{"n_layer": 12, "d_model": 192, "norm": "rmsnorm", "init": "normal"}
MLP neurons of a small language model. Each row is named by its layer, matrix (up: input weights; down: output weights) and neuron, and shows model dimensions 0-191. Each number is 128 + 24 x the weight over its row's rms, rounded and kept within 0 to 255. Numbers have three digits each.
After each neuron's rows, "fires after" lists the tokens most often just before its 100 highest values on Wikipedia text that the model never trained on.

L2.up217:075146110123090168101140137132110122125178170130110108056141125096113130149132170109137108151133099124135122138150138143137117106124126106144179119123111146099134127132114160137164110113141133134118116160157141091109122135132115124133128152125135176108119110121148124145141106139164125145141122132098097116151107136092135111179116147084117124148126156099120129119119119127128109102126155144108140163147155123146140128100165123147087154075142155121124102114085148129117107168128125177084140128096102136137164117095155098110098132117166139128185106146125142149109171077077208088
L2.down217:114116123140135170146119141151160125146186162094107166086124090142100164113136101155130142125147168100111136122122130084115092099118120124141131114115083152113111138153104140122094145134169116153124102159126106077128134159131127122135143097119152136106161152113161120122151119134161108132144132168096124123153108113142146106151129110131153118153143141062142144140154120116126139080098128120127125171182087109146132116113186108119082149140138086111111107126124150165069107142126131173102168114138125078129188125138138112081104153126147127133133147116146128110107137110131189135
fires after: " ", "-", " ("

L5.up952:117129121148139143167139113123150134122140142168150097108153115111093146132108143149111124139144128120114112158148086139127157114147041178154150161093125109154133140160150138096150106106114128101148137117104082174124161107152121153157110164108126156113115140125150118119137117123164156112126139117067108100114146107126074117111144165125106211137122134130074134116136143104101121119094118133105130120153175129131163160137119125146115108126136189119119167112179128151121143155163140105172123147099167130115138128121136080128098108141110124131168124144134091128146149153128158099
L5.down952:138113127124101104109173135115150135143148124150125162121101117153169136137154112131124112148152159151132144074146166074089103089121112121110099173160112126107128106138178082121117139137134113143130116144141136068111200138124113118153122130134116093131112083091106119129115129135150126125134127114162144165092113103145147088144125133127097108101085112102116156118161148122092152129144132113094128115156147149139092147130149142142090164137159129112147120105131126086105171106133098118157126135141115141178119113169080171162171137128158102099113128143099142156123114078148161150
fires after: "th", "1", "y", "/", "3", "g"

L5.up849:101125127136133124128166121099152158121107153099100111092141145106169113129117103106119144105145117081111091130149102156142163114133140155122186082158098140116101122153139112129118163100118109126125123133136123130130119105114137097108152102138136103118166144107138115097123137105195121150126161121171170145100158162075160114100115121130106119167125161128165148129119096144151136124167129136124133112122096149202130085110120142171099127156123133128170105098093147081116093121126100149101127141110102130146123155140120067113163166133125126103157142180138128125124103135099149082
L5.down849:105106114152119157128120121144147125135102119117132089131114161117145133147104132122114128120121101118096151148143121160126144097105153133149139098103140111131169146090120149147135197129131190103152120095133094126163127163127148127157107143131137103150122137080116106156093150121146108118144121120130067110130098110149089101117092110091087129147098105080118127158142132142111111145110128096159157174134143132205143112146107124098080099119097126105139139075131129128089145141116082110131147160092061074141108113142134142115150114098121169147135122140114151120121140083130142149
fires after: " ", "s", "-", " re"

L9.up472:145143156143142166091110124108149108119121142148116118130117066091170100146156132143107131112146126134153191138101105136168147122113159121138116102139136121110111090144113105120125120116131149162122112164109095089089158103106084141108126138130099169140100129124094125113113136157153105115128107113084162148118148142107127112166141157137126115099169157104049154107128175155137089146104097116114105106091093122087109088175121127116159170115143140105139138138089137141095104110120096098086166156148120125091143077129126131127112111118092126096135116129154156123127137153130139127
L9.down472:128120099120110130211135138088152138126135107103142137140113102167141122121114127128138135187118173147135147139171099122135100139091140100110139155120143150110126122104137173117142161133143110111094147089167112086100130114125112136180118135121125139173133117112135138129104118078078156124094143156155089147134106145146138122135092123114146163139137136121143147135133122130107190138180098142144164122094137106113172112126154121124075179121134081132158103151128123129112175100101137105131155169119102117143118112119106143085128123185145143128095161146149087109146120133110137105
fires after: " ", "0", " |", " was", "2"

L2.up199:093151105125115117090107117131131135119136138179105122092126132119109140116081089107082107146162115131107119126069084085120087154101138148088116170104161131069112152118148166154114147129125059157124118171141112147142138105158121112138111097138082130101118139098104148121138156145137131115104115149121142138118111173142149101135086129123118144108150101071123103149117101132099132129141101184130127132138099135135129083117107134102159133152149150161142153152105131208115121115120112137122125155149118148137128156155160154155101137156129135143135134145130126143128094085082118145
L2.down199:096136147112102135099104094167131131117152145169149136137101147118101120171121102126116146107162121119142096140106125062097090128106139156132141158183139122137144162155132174181115119149125117178140149083133139146136130192156122109167115098108085141123093164108126146119126178109104112171120129120089150147112093153106121129105100130127138106112115095093088134101130097121098115106149135141127122113146103125130127104131116130121184102139117150148102168084119141130152134139152081130119110124153148120137114188174144149107090111136132156149106162080141125155134120116138128118
fires after: " ", "s", "po"

L8.up210:158089067164111135174169163063102112151139127123119108118130117087099110133154112113122144168124136127124126140137130149140087144143136152131141110147146111126119133146135139115162100132126134116093120170137135122145131103156117160173098117141154119125164140127108113168164086188162108114095156112115115142066134090155140130085161146129095115118143109117063117109078175144160124124113135157109146118111129169142118154156164149099117141136136142111127123154123173137143131135155068113111134133132134127127140146123150141131117131108119154094138124105186100178166135118133116112
L8.down210:121138116122135156157123097143134152112127112106123086126095111117178135137141133119130179117090121146155143108109138099160100143147099074143156133148118129109132106103143104097149119130115143188131133154122133119092182131141138116121151087141138130124138089128126106122106144116115134156141153106143119080156118162113146107109119137159088054133135171099090153156100139120121142160100162132121156129104152121151121135096135157166134074129050117177135094135143138144146202121141132133155172159105136151110177132115125136117135118162139140137110138151141166115149134112149113120
fires after: " ", "1", "2", "0", "3"

L8.up61:118112150146168145107129122188157123104108143113123128129108123156153111161155121061115119120166129119137129171123148196087143120172160146127155120113151105106108118122158090117144143133127153131176101142146136128098128119129095084117117160113125122127114145146134149100131124163104113135088116155163147155084117131110147101127087105179072149129116112161179112151140146137093112122114150157130142111130104141162147166146149101097110151162129141100119130124153105122120154128126076162131139124134149135132110111147124116157161133089154140076152152147114168086086130123109156090
L8.down61:114104119116088167123155096103112117166087131080160116153127106088113117149132143098110125126155121152145155086127132131108151149151166133104146083071138136067149114063126116132122160112130098119123132153128103102100147120151089134127132106124128124141112130111097120140127089129096133132101156128143169128114164108105119110141128150110101170152148124154161123138131129198136096136154120135102106136135143136174110143134114107051107162156159142172099139125148116143130140160138105152120103106171129128116173145137092110107090065116142137114112133143153144147103141148126128109
fires after: " ", "-", "–", " re"

L5.up574:114135131136158133123153134128155094142139140153097124096157145087126175099125118160101138115101085108119143161129120152126126136115104139120138160142110095131158104112103176139137144152146099132121130106114194148150127089115062172117179144121164127160147126114117130133132076131102120102113157155113155099122117154124136162137130108169101151114126123146137141121093108165143132160156112129094137138091095131156144129130076087131118110114136148097155150117200124100135103133137138146143111140115142143145184133063128121119124164156119117125112162131105070154171098134106127147
L5.down574:144076159117111119157128114114148137111137102119168146152119089137134113135115199088174097123139161139134126122168164096132132116121143096134096148149101173093122180132130073147127132115114131167094121126115142091080154155109146170146091094130123102126108105152173118139149154112163100123132158089137116165152122103153109119136127117124124081116062112114136139157162159115102156125131165146129120138136157118140122126156137145125120167144123109101103117136097088136157133119133118127113165125109110135135070146175142126156153146124135072109120123171132133153136139149160139124
fires after: "s", "ut", "ot", "-", ".", "ed"

L8.up834:128097191162120101134102155131185117130108159135143119127144187109073136092137132159129138113118119120129147142159125152097135121143116122109120080144141098119157103126109171073139116120142163139114104098093142097123130115114097160116151135126151174142095115127118108115130102129131080140102159146133112094076129133065130106126147118086136130115126157121123118142101095143112161118178087150106133126115084171134145117126175109140127114147127144083150185106183109060125115127136109105107131130098138129119112128127157102101123119097140134142128102104115135107114119145117113161
L8.down834:142148120109098156102125131074073150106098131153143110120124074172127110144166124092125108139143148136131121108148102092095090089091158119147129137134137171099150166137163068115107121091136119124151101139121166068090165149098138164114120120144121083108123120109121107134137114132170137127137099127140123156135119103126131126123099123110143159112097103085124135142171129122098147105110162110148126136127175118107164150120137157118138150122093116154092100156103155174135155119105098120149130120113139115124105137146157142160154134100137077127113158151113171138082159107170117127
fires after: "s", "7", ".", "1", "rm"

L5.up79:155118115116148135105115104143119155123063139154058108117116130106147118141152114172101147138144117141118123178114146108155094120108074152123122118121166149126152150170104112134153156117115117101122150129156130149191137126161148150155111188120116151135114147152130146124139117123162123112112113109130166135115116122141128083127147158164125099147147110112098092085179188146160140096094138117158138110123167115120139145138082160119091126127130116118170120147117125161123113137127150145078134101102109128153143124102092075176144151151096130096150158134141101146132112135160135128
L5.down79:151097167145088123131133096134128132124154144137166122141098115120132116094163121107159120146157137112137133104180113121112122122143134080138106140138130141136153135136155119122116138145117137210136133103135145117111120163124101164184098083188140094146147128081141151131101126136118082106175139102112095137122095145133119126159100129124112122125071146092118128140132138135115140155171141117137131160175162124137105102127119129152179150132113111119088121146125152132097136111117055123139170154113120160162152128141180147120152145101172113133117132127125141141125099087071138108
fires after: "5", "2", "9", "B", " zone", " W"

L2.up265:143110113144127141154130128146112123119086126135114114112130114135108074141170143114141143123103168135134110073114158114124142149129165141102119102122132162103144126155142126133118078143126098179112156161105117111123118140139106095078118081137082170158134124075099089123148124116147150123154123130112136093157128130125143100162133101132159096180068148107100102119111155109130091150122127115139135144107154125101156101125139153080089158128140092133139103113121107091167178127100161135132114135102140152114136098132114144141116135147175101076117086107164114089115158121089112143
L2.down265:108098132159117115163112129081127114077084133129144139130138138118092097124166141093141108090088133136110095127123200124156122167153148158107117111135099137130118146137135084159124127121120138149146159151143091116126121141116138141066104119156066119125132117104099104136163134128133143118106128092100128120156113093083161120153149123109085152132116134134132137143092151154164100125145088099137129118138139138147132136153106151136138170100180121118128150110119097129148093159110137162144160130098140117128121109141119152140153098160171133114092072089159131099150156168154123177
fires after: " the", " a", " A", "P", " Pa", " P"

L8.up466:151111168142117174143120115100067151134088137106098113176134145148133128081104127144116108102142143187133081096129138155165121106144139117131141121118125138095139106142087110111121128153129097120102127091086108165104127086158105135139130162111144083145096118110159119127166090095133112146130107165076117140112149146142117089102137131161098073103146129139068100139148139142134113136155142137086118144101148139155156122146119128086093099134119121119121164128108087060113110146129130124138123121094146102144145156136150094166132144156121126107116097121138124153127117114091136157
L8.down466:171137146140095161167102142116110150149156162094175098183104134126135106181144165112140160094144117122113105135125123070144161132112166137143137146110130130140149144106131138140171151165111134143121097074110166141091127115121137136120141082113099132142090086054095156128155134097115122106109161098145107146097134153134155122109123159113123170135111107125112168159105121095097157139144136091119125150105105114102138159136114105106136114122116124100113092123154120136192158125154108119143138086095144105125123146128118105118135130138126109077099092145116141122120135121135160158
fires after: " ", " ex", "\n", "1", "s"

L8.up897:126160101128114124115124136131121103129117136192148151100131117100095164127107117140113142166116078139124097181128136116132130177111089118141134115152144145097128145129088136139153129096096094108116118115132100141182197122137130131124113125106150148156133148143148110167138125107120082101146139160124151068118133114120136131128147118165128100108141117157075121098089226117147095132111134151150087126117125095140090094143086118132120140095178112114143175121096136124097159106117120118088132134127127119097106126119097128148123110132109165102149115146112092149142106135124155140
L8.down897:155141122121107126158107100092149146139079101116176128124118093178149125126107143076138115123129151161087112123162131116142110108123160110126134118099083114118127136120145114131108142099100153122108102136135167100064139116104106139122108084188116058121151102119104150100158097116200147118148136102118120140142090183133104118140129100131148141134082179089118180121147121111107137139112127098139144121127124135166131154133158146115088117133120106131103109144126144146130169125128119136156144144138128145145139114117143118156158152106164101107130122171095134130103130131166182151
fires after: "0", ",", "4", " ", "5", "6"

L9.up333:113125137143147119161106183108152150128074117098141147122129158145150120100136137148135092078119095111134153136149094120123132149147124186096157141167125103132107154153082135108146105146169162126124142110144156132089158152121115186129173125140094190088145155114097118126132084138162117131124157143168109100100117107155155155089132144127097146156131155126150147108083152134168132115139103140121154091133106113116137142141154130123074152116185138108123131160140173147133121110116087111107134139136135159148117122115143114111145124113120156130084144139135134125162129152136145188
L9.down333:163127128090146135107076120115122189122123110132146131171129095148133119156148099105131137162125144142143163155109131136097094105127108113162142124135131166131164145131110119122197130107119133138125106120126124108107093155170164131080102142151135071124144082129175118109129159120158094128169106127128131131103082100133132104121110104115163082122125098108056100138133094096151153162124131127105099136139149128156109106150127167144168119168119097128119137120139133135114145080124131158156100112132101120139141117114119182121148116137148143098141158144089172171136112128098120102
fires after: "1", "4", "0", "S", "s", " M"

L2.up53:100132119115144133145075110112154113107131150126187130128131133101110151102141134138130159130121149173151104153094152129130125099157144107132132103152129185141110141079110153137118107092120132161113104171152160094157092137138158154117128071123112107173130132104094110135135117162142112110138149119096114166126123140183187094141085126142152122096137116167119121157139114125120137137082126101097139084112118119145117136147098111140146126113151115067145166131124130138109107140152120123083127149167133176144120157142159088123127158135095120141113113107117098163094111136133155188
L2.down53:112118163120126154125149143102148147129182150090078113160117097169114108136116125123141119140117122138086100098148112098073165088092135175122162137121160096152147119170132132149151088122126163158134116097141101125120095138120114110144131112112096154096151122139162134086101108111124159099090106136121140132122149096089112136093121078124116105115132129108098126101104123102121139080128153132120110115143119151114137162112177134127118110100133136123127111156158072098126104138143133142112138115140108126115109147140136132150179095054064137085127162160135159128129119138105129099
fires after: " K", " T", " X", " Ka", " Me", "P"

L9.up105:134142132170112164157076100097140123156100159142118107106138146119144134174123110192119161110117101111114085099138125113190104157134119109106143116115117137089132123140161143111172155112107149096135159104123161124156156120141139179108134129098096162136105119100131137114136126143158127127156087097105126058160105127150130112151138144082143108107114101129176102120133154100134129114123124110132099144126162087125135129125102130126127125142150139116136119128161160164121136146128103129146120104193166119182137100128083145101183135131119173166121123141151124134104124107081140129
L9.down105:134079166118147082111094130148112151097142143100133144154107106127111097110108139126146162131123104087122160104111124130118127123104141132124112116144130118090160127123156144100142127118115110074121116153132156128099186096083113148109143106149152102134077131119117114108111115158143123131129178138145111168148119140090098149144118110131113098152141101112096161157141115147085148108097110135138171149125135140150151112172142167137155112122100107115093150173066156128134143153064181092108145101149135100157077151146146148157115148118129156148107145116112126109165144136114174136
fires after: "2", "1", " |"

L5.up26:112074118153163161096113095127144122135135126147118152114121106120129129102150152119158164137114144150127162124159108136174162116164129137117109132114133107143127126115127118143113151127090090152132120197124132137126105150112130166145101101135169106132172144127133095086180133142118137157123148115140155124131142135127138142132126169109177151128132133127114140144160127094126112109169115091165122105165096139170106134129149094135161109135118128107171131126143128130109135157115116135113041135109086188180138166096127139105171115154090163102155119126129156146133082168144136090
L5.down26:154133161117143150129156121113108160128121173133119121118114156170099161063109168109135168129115127134113163158132140124154108102112153146160150111113162090128119165132144129125193133125119104107128134142125163112116125187125118118137134111084147126084080163139103111176119136120142136120165095122174115144104107151173160122121150082102143091116142173108105163127132119123117104089138154130120133134126092163139171155143109104093116136110096182143129132143165109115100104154101106097129108135106159151150155126143150167135139140111134153095126130159114107118135127113118117191
fires after: " ", " \"", " T"

L2.up196:110150099152121122126115077098160106133104159130171132114140108118163140120110170114109118104169115108145120108132100140089109106145118117103108163117111140090126113122142093140143110119137078107148102152163142107130172121103111108144137085167100113097101131117110124143157093163159156089133095117158125127110195146122096083134097160178156147124093132132135113155119157120127126121102134140140143152147151142114117145109110141098130165111124128145145106157135119157145142131138113116135104196178088111156174083155138136115109151154110086120102171138105130174114106103125157119
L2.down196:144124125168130151129098116136095115163133110127106143154121111136137153131134112115172138110142095141139154112092132160128148133134138132116094130137119138156117118103148115130141138124162106132106136078099129140151131154142126140147110094165144142083123155143147119105145097131144147116117095163118160140090143122138130107152148166166146137090170087160140125133152175163136103072065146104117124091132107130124165120121111165117176084120105147110125163103146077091175174097120165146132145140145114153092089163118129122113099101137085155136095145090123110086137121168176143138
fires after: " ", " Se"

L2.up640:133132131142147168156136112109102160141120110109126122103124125125116110151118126138141115123130140125149106075110092133129115178117133143119092123089171171089127109122121127148122105146132150149158158110140193104123140129083135135131122147110132139171183102136114135126119093147133152143064106121160151079171142122140139131143104129095148086142074106091123181103153126128129151186093102136129185153071144105103121112104130143100132145145128118111144134152120164156134163124124139123114168136145140160123133142121159123107141134141112102157135093117161144144054115128160090122
L2.down640:160151152168141105091154138108130098136114165112092122059097139142132104148121094126114134137148118126122132113171150154086138124132131106077129157153097139077122120119117088130116140144095131144067150127155105113142125092122129135123145158151115138152169143136107137134119154127123113106106109126151097150155112077116084137145115148108123140133142127131177100124129163125146130153146116119097092139148137120096162151165062185123099136125178141175138162077150094105125129110145184146149159129156127123116144078136115117150131167139142115146154132154133142128151162130100111141
fires after: " A", "V", " I", "M", "P", " U"

L9.up931:128143133083155134131158144095089077120085141163126061127141116151138163145135146128134119154110114164091129146128148122128099125151082180132104106189185110141112079144116147147087108097102136140106134138125185125118127090163150136136120122112162110123124118131136150097185162153162085121101114164109138091125147165125095100099104109131156108142135197124106127128127135148144164095124148119142129116131112135123140109139145165135119118129134151091108121143163120120112137129083119121146122155116143138139111143118132131124131130101108130099095101124158140117093087104141179091
L9.down931:111145099134131125173127129140136143112137137124155139191110089149135133106098113096113122134123176129106131080119100127145133136127151103113169167114094114112124113124152141123154126108149116135105115170172143084031115156124094127116108080183126114119144101089119104109133129134134142098112119082162085119124099149117119106125107141113118135144127114149147156160150122141086129146119139159147120111125114118106112116084139120141132117119098118117112140085178148131158141122146041122145117136148096127137145092132131185136123147112120138110083161136096128121168155116153148158
fires after: " ", " at", ":"

L2.up405:145107134111144132107091134150146127135090136110150090085150140150154148132116114109147091139118093165159130141118128125176149109141151168098128165101137108118149126109123107173126124147115143154102134136127152133108083137142169138160132140125133082152119068125112115150116127158141176135148168110139124077144134114086144103142177085105131105119111102101116174140110166154145121084102087138122158165100121148160128098153148143123155129105144096121135140099100128149135167134143141090130152117165127125123126128130119077100072120101127144148071113143153138077133079127134116150
L2.down405:103153126163136127108106116196147119113111163135160157145186158126122118168101109135142111131159154181139122139111132152129078169165112111118154133115148131111148115137134107118084143085126116105136137137146126161135118116091170138147108106149116120085105176112116143101136132129127108124118125118142149148149102115042149115114150138117124128135125119097075135131099095212167139100110120095165109118111140141168107113115111155142114125137133165138097125157127090130128159172116110106174148138126117159133127099147141122120144132112127117153085116121139167094150114162147126100
fires after: " A", " I", "A", "V", " a"

L9.up905:135169144091113115070105109173168127115123139134111136134156178120119170116131121098122123127113147156112163141130106089113132110139095113119159116060173156111108176112139109125095133100083109132148113094121093128117143157072162113121100131091111150148176108192141132134123113111097155132143142102154165138132119134128120144116113147156145114121109073124116103073135104122131133124085156128156142107167113135078129112124161084122151144098151105126134090152140123143117150152108128129088109108130127127139103123167102107138093140128128182133139102127150126114178138140138128112
L9.down905:161108119122127098163146121097120160153105134130213085109124136119140088153132157125106115125142131121123132116131145111139088085106154120123120133152124153124123105127122116151119125124162128142118135138140150100122124169111144147108081139150142124146139143140132128126125153166181134149153124106134087124133114123152068126135146078121182129139117138110132161151153167056109089129123145141089119171141091128094118115122160131153110138138124123098098129102097122110125170097134086168152131111138095179102139167158115145117122133121147124163121151106050146147086162128145159121
fires after: "4", ",", "2", " |", "9", "8"

L8.up804:091154169151141132157126127125081139138164141100131151111126172123160136126124109105126089100151087127138124152163126083143124096141116146128147097121118120139127109158148112109131129133117115139124151139103136113103119087143174125135139083125088152130155145090162173115138108145096136160140087083142136106162124151127094133116152140083115070117142106125120139106116175149117109086096134089117144151112157117128132156065106092134126101095180119147177142130117118112149132123154134121158146150142128099150110102085102104155103158134133103152160125130162171157121117152109166081
L8.down804:150115141101123105177131172107115127126124148123157132106070103126130160117102119128137159153113134122144148102103129119104136133117137137137126145130124140080145102120130119147133174109149158152096117137168163137099150160093092121116162124167131096156078137119107100110081128159131156120102153118122057150148127136160146132151121135116111182143109174098141180119131112096092115150184156131080137157096092121155117126115150161133145167121109098098133101128140138145096129110094172111141129159127114146144135146163148114147155132137155142133128167128090127069149093127110129163
fires after: " ", "1", "0", "2", "5", " Non"

L5.up178:089109132138156110110171107087112106138126095155103129155127121130114183133117105149121108101076149148154097119089110159122092133089113131071097127099123145103078162165095112128124141110138123147138106122086124111098154128167095183122114130126140166130121141091116121124159108118137128170109139095121152115093136162137108137140129152083143113070117127169117149126160159137133137112154134142170142089144103112117105144102147127076123099121137128151152149159135142157137110135091097118124119082169109110153143167147160160168137166123104125125140105132130164135120118109168144129
L5.down178:102120120154081156108194095134152134151149104133117117136136137089103137124116122090110148057141122162156101112105118118118127111100118147145102105144113112146158180110192099138139098124131165144116132119098128121182115145101086137138139138117129106113118144125137143122098145134111148133146143129149129095088104154156166142141116150165161096116129118119104112126106100099122123079121145119170106124126112158132065131099111163138141120140139124140129117156132167129198143107088174117159170137139153147099157188093148128148125113131138143093082106117128124129105127125155128145
fires after: " ", ",", " a", "2"

L8.up949:169134114149152141119115117110125085104142128117148124157137135083188124102127183128101132115125155161184111101150125136177131100137106133100137119138185133137167130130078104182104140117111136116132141129161172142160086081140100096128137125132126132166126139095136067146167139120118139167135125105104145113145136124148127106134074111143100158139084110122161146122134134116108149096121127164155130087143126128122147132114136112136155141143148153103146126150122127122106100122146120154157103087169115108148095119174094146161138141154125149127153133153142145152148148138204150097
L8.down949:160103144139157145109144086157120119083117098118154149140146103094163169127138108132148137129141138102135113108133178096125135131130123110160178114145137161145132111119101102137095121122108115088151109098143179069178134168145143102165112139097114125130084081103116082177152177126113127106140178111135139120143083140135127135102124138137111129146082122117117129127130099175143096128164130136142102124144141092119122123123131084123123116108140110133116134102129134092104142164092102120111123130130120153115118099124099094171101086151140157121122110146167103199130142149132162151
fires after: " ", "s", " No"

L5.up786:120133118093166132132142104141160129134159107105126132115134167140159151116163146097157108174145140084155089148125146151110109136155136154110142118134184160117114087148071125150101072127110128117118147133161119162100088145108126140131141124093148095078112093157132126108114105125099101124121123166110131149116133105149100126082104153080128158140175130135133134141102151090104102112087138084120102133159136145132116136149097111154163140156114128119112116139131158087127107139066088126111131146097120165189136133171138114127165122148159164142138105104134125127127153106142133166
L5.down786:136123149143112152088098133125112112151135147172133099142079140144136145156172120111141162081127118106136150111103152138126073142101141142147107137105113086178169133153138165073130139136124102127071126137101171106090153144125125140065109138136133145082148155094126117130124122139099152125098119157125146145127168133129137105133119154114111108152147144093179113118141114129143088132133105124111124167130120134132119148107137117064116179126111120131139080108151153103104116134123070141126141088138120092137111132154155116154114138140112102132152106087137114167164100117124188103
fires after: ".", " (", "\n", " de", " \"", " Ne"

L5.up900:130134130112142147148138147116142163154133123139091158151136093140122114135149120112111110153133095155153101131144143151092111126125109112167148122117161127144122087122128145161140157145148079108121147109185122146128145102153151115116114119153168139091120197141170134132127123149106126123116134156142174131103127138083131154141128140096077128149159111133140130190090153161128159140095142174139118180124057166169127124104104139104128152129102148103103149136108135149157076141128117177105144174105109108116115165096103138110136156109127156140116134127116157091137131145138153074
L5.down900:129126116154129155146142130118108109096175155087097122135178080141126124160131156125094124115139122095125143138112119151112138105085101105153100103136144141129095034129101121140152149130151115088142102156139150108110120138100126086085113130077149144099104161110121138164153109153141119107135123154151099140137151187108104129143130116084127097130131156113093165145148125141162165143075121138142135141165114156136099118124122113115140148125131110142138103160111127116104087149194093097097156133152127133126112149137145162159147155105160132146162137090113170136133133128149146113
fires after: " "

L8.up606:137140105135177130105133120087098111094174075119122144170162122106175133101120118124101133085110095130139161106138122104139150141168148175131137135159123141120101093138075118061077119103100143120136115077125187123103106099135153129102125095161132124113162148095171087115153118093140080103138143115154130122118134134092157144116154155131119115148111158142153088150143108137130116117162116146156140142153145153123130121106121138145140134124134127124145157135142132118160144137108137106141115168132139113152097154152113116138142121139107088164157083101144104057126129112112157122
L8.down606:123076102123136088121068116106084144153145081073127136145118099157110100183136147128143103109114144149120117104137126106112084105150121103144106092126110092123118091127143100107136136129147088130157118120134107060109147140135139136111105153109082113176097139115116178128117121107144137111122143140055139116115147115141112125135147125145155150161121133150127125135135154140071116125106168125112122088129139111156116151112161092085092110089133140125106153140129129119129111159094128152103145129135125117105132103156134129119161130142138152113111171204120135133143155167151170141
fires after: "s", " ", " S", " the", " ex"

L3.up218:158168116135155157111177160110140178128132101149155126094165115091151152115131097102125125129072108151137160138082159132153108134141080137111151132127132147124140100138154103153114128127137126101148149124104158108139134131154135101102124146111095146121119162132090125189137132173109135123121158107120108112129130095118129114115109151178135162094155112150088128114149185175133119107150155138119111111085119142095128147128117152100132193114116167150124153141107121112120119102150115114119148085162096153163123125137163124125053145109124148121163128156150154124131148137174159137
L3.down218:166138081136143117082129156113155150094120097147132102160106147118142124122150132141134138141097121169103153096099122109142112103153112117092149122137129120102102138097146121111126083116166157085141081130105149086154135119121119155087155139087081137123141140108118131116109122133114127143144176127120093089098155113086118124155141140171135176134115119138138158115151166154127168135142162115088134158173133136092125106090118132078115134117092190109146130158115119088092165145099089143118174085159129140088112130148133136147096133120131125141106159138145129094142126126153106146
fires after: " ", "-", " |"

L8.up733:104100100132111157128138157110140145064153156133122121163149080115129140131126073112139162188160123093115143154136132162178102137155113156111098095135135098139122134127117124120163131110142159107108080156140104131172115154132131152106076120108161119130101131146111128142138144095143121093122094090153129129083153120148088124125130160095137137124136142105153100152102171142144173105129116148074160143130166124098094132146141144109097149171157130090100121142115093152121098116140085130138130133132144126158159150141132131162126112095125093127125101080143151158179117153126119130
L8.down733:105142143147150108106072105120153140146134133095147119103124148133112148129140122150139121099121143123120137065096137126133114146112111081125123166101174144136175105094162130100145129164157121143117183101183129143120145094132091119133128128130098102102104136077118166139095107168094129130155166108122120100162112156124121148104150130117198103122157173151105141143153064123144119113138126144129125102091115116147163111135129133153118146138091159103167137147132124123146141163131171157142100138099133093087136130094129118090114130095128161136125137154118171098119139139100169126
fires after: "2", "1", " |", " ", "3"

L2.up834:132090154149081115099149091141130128131085138142105125104142099119137117151174149107076141148165135152131155181152196156128172184139152133102129150132084096125105124113139116105122155149117083129128173134140127114144101111117093126153114125127149134085157138094128129113119118144138146075071126108133125102140147126127144124110145170161126136109116144108133132088104196129124121077141165121154137200129139157145122101141109141128118168153129131134157134103156128097121076125132120138137130145131160102130144149147133147121111138114161131079143130166134140109110125095088137128
L2.down834:136131127134067120108089081182093139133073122132102139129147067122098087127189123154136136114121124188139157135158139164141151156116127127077109149132116100106142120124114086110137174162128081121140172119107111119125124131119154172143119115138102134139170143116134137126085132126102096133088143088104105124168138086126134119113136154141089136114149133102128159118166124143126097112121174107121155188121142181123159125142130133140143110142093095152135130128163132106128100103156130131150125160134150120170149124143109116113114139107098126106115111164106118151130128116084106135
fires after: " ", "-", "s", "|"

L5.up372:088156136125175140118144127134173128132101152094146114131127079108138129088149152132121119121107098125098131121158146134170151108128135145136128112084172129126156081109154136111109151111151147089096129158152145105112127085153104135163165100104135130110123132151124144090136135131211130126131113142104142169128142163129110163174108083096113128078077121129129122153111144104143126136106121121110130148072072161167140125105112155127143092157124156158122121171133128123135113111138135102134156143127096152114139125133112129113174155113135128105156083167087131134149138156171162125
L5.down372:093133074155158140130129154127149147108163110107156091079132116159116113106109094090169106130100166123105166144161099151113119136141123125156101140129111158098156145136109140141119185108143152090114139122149190157128093128127158139122116113100123156146104137132145130102129161165142155165138102095123132120116132156156122159097106143125129166147135109124104161089103120152129100125128130121136110161156122127104137099095114113118130084089090075154097137122109147132127112081172136111121101114126150131140114057148157144094165167100105120118169119114095166112157131126133113121
fires after: " ", " was", " is"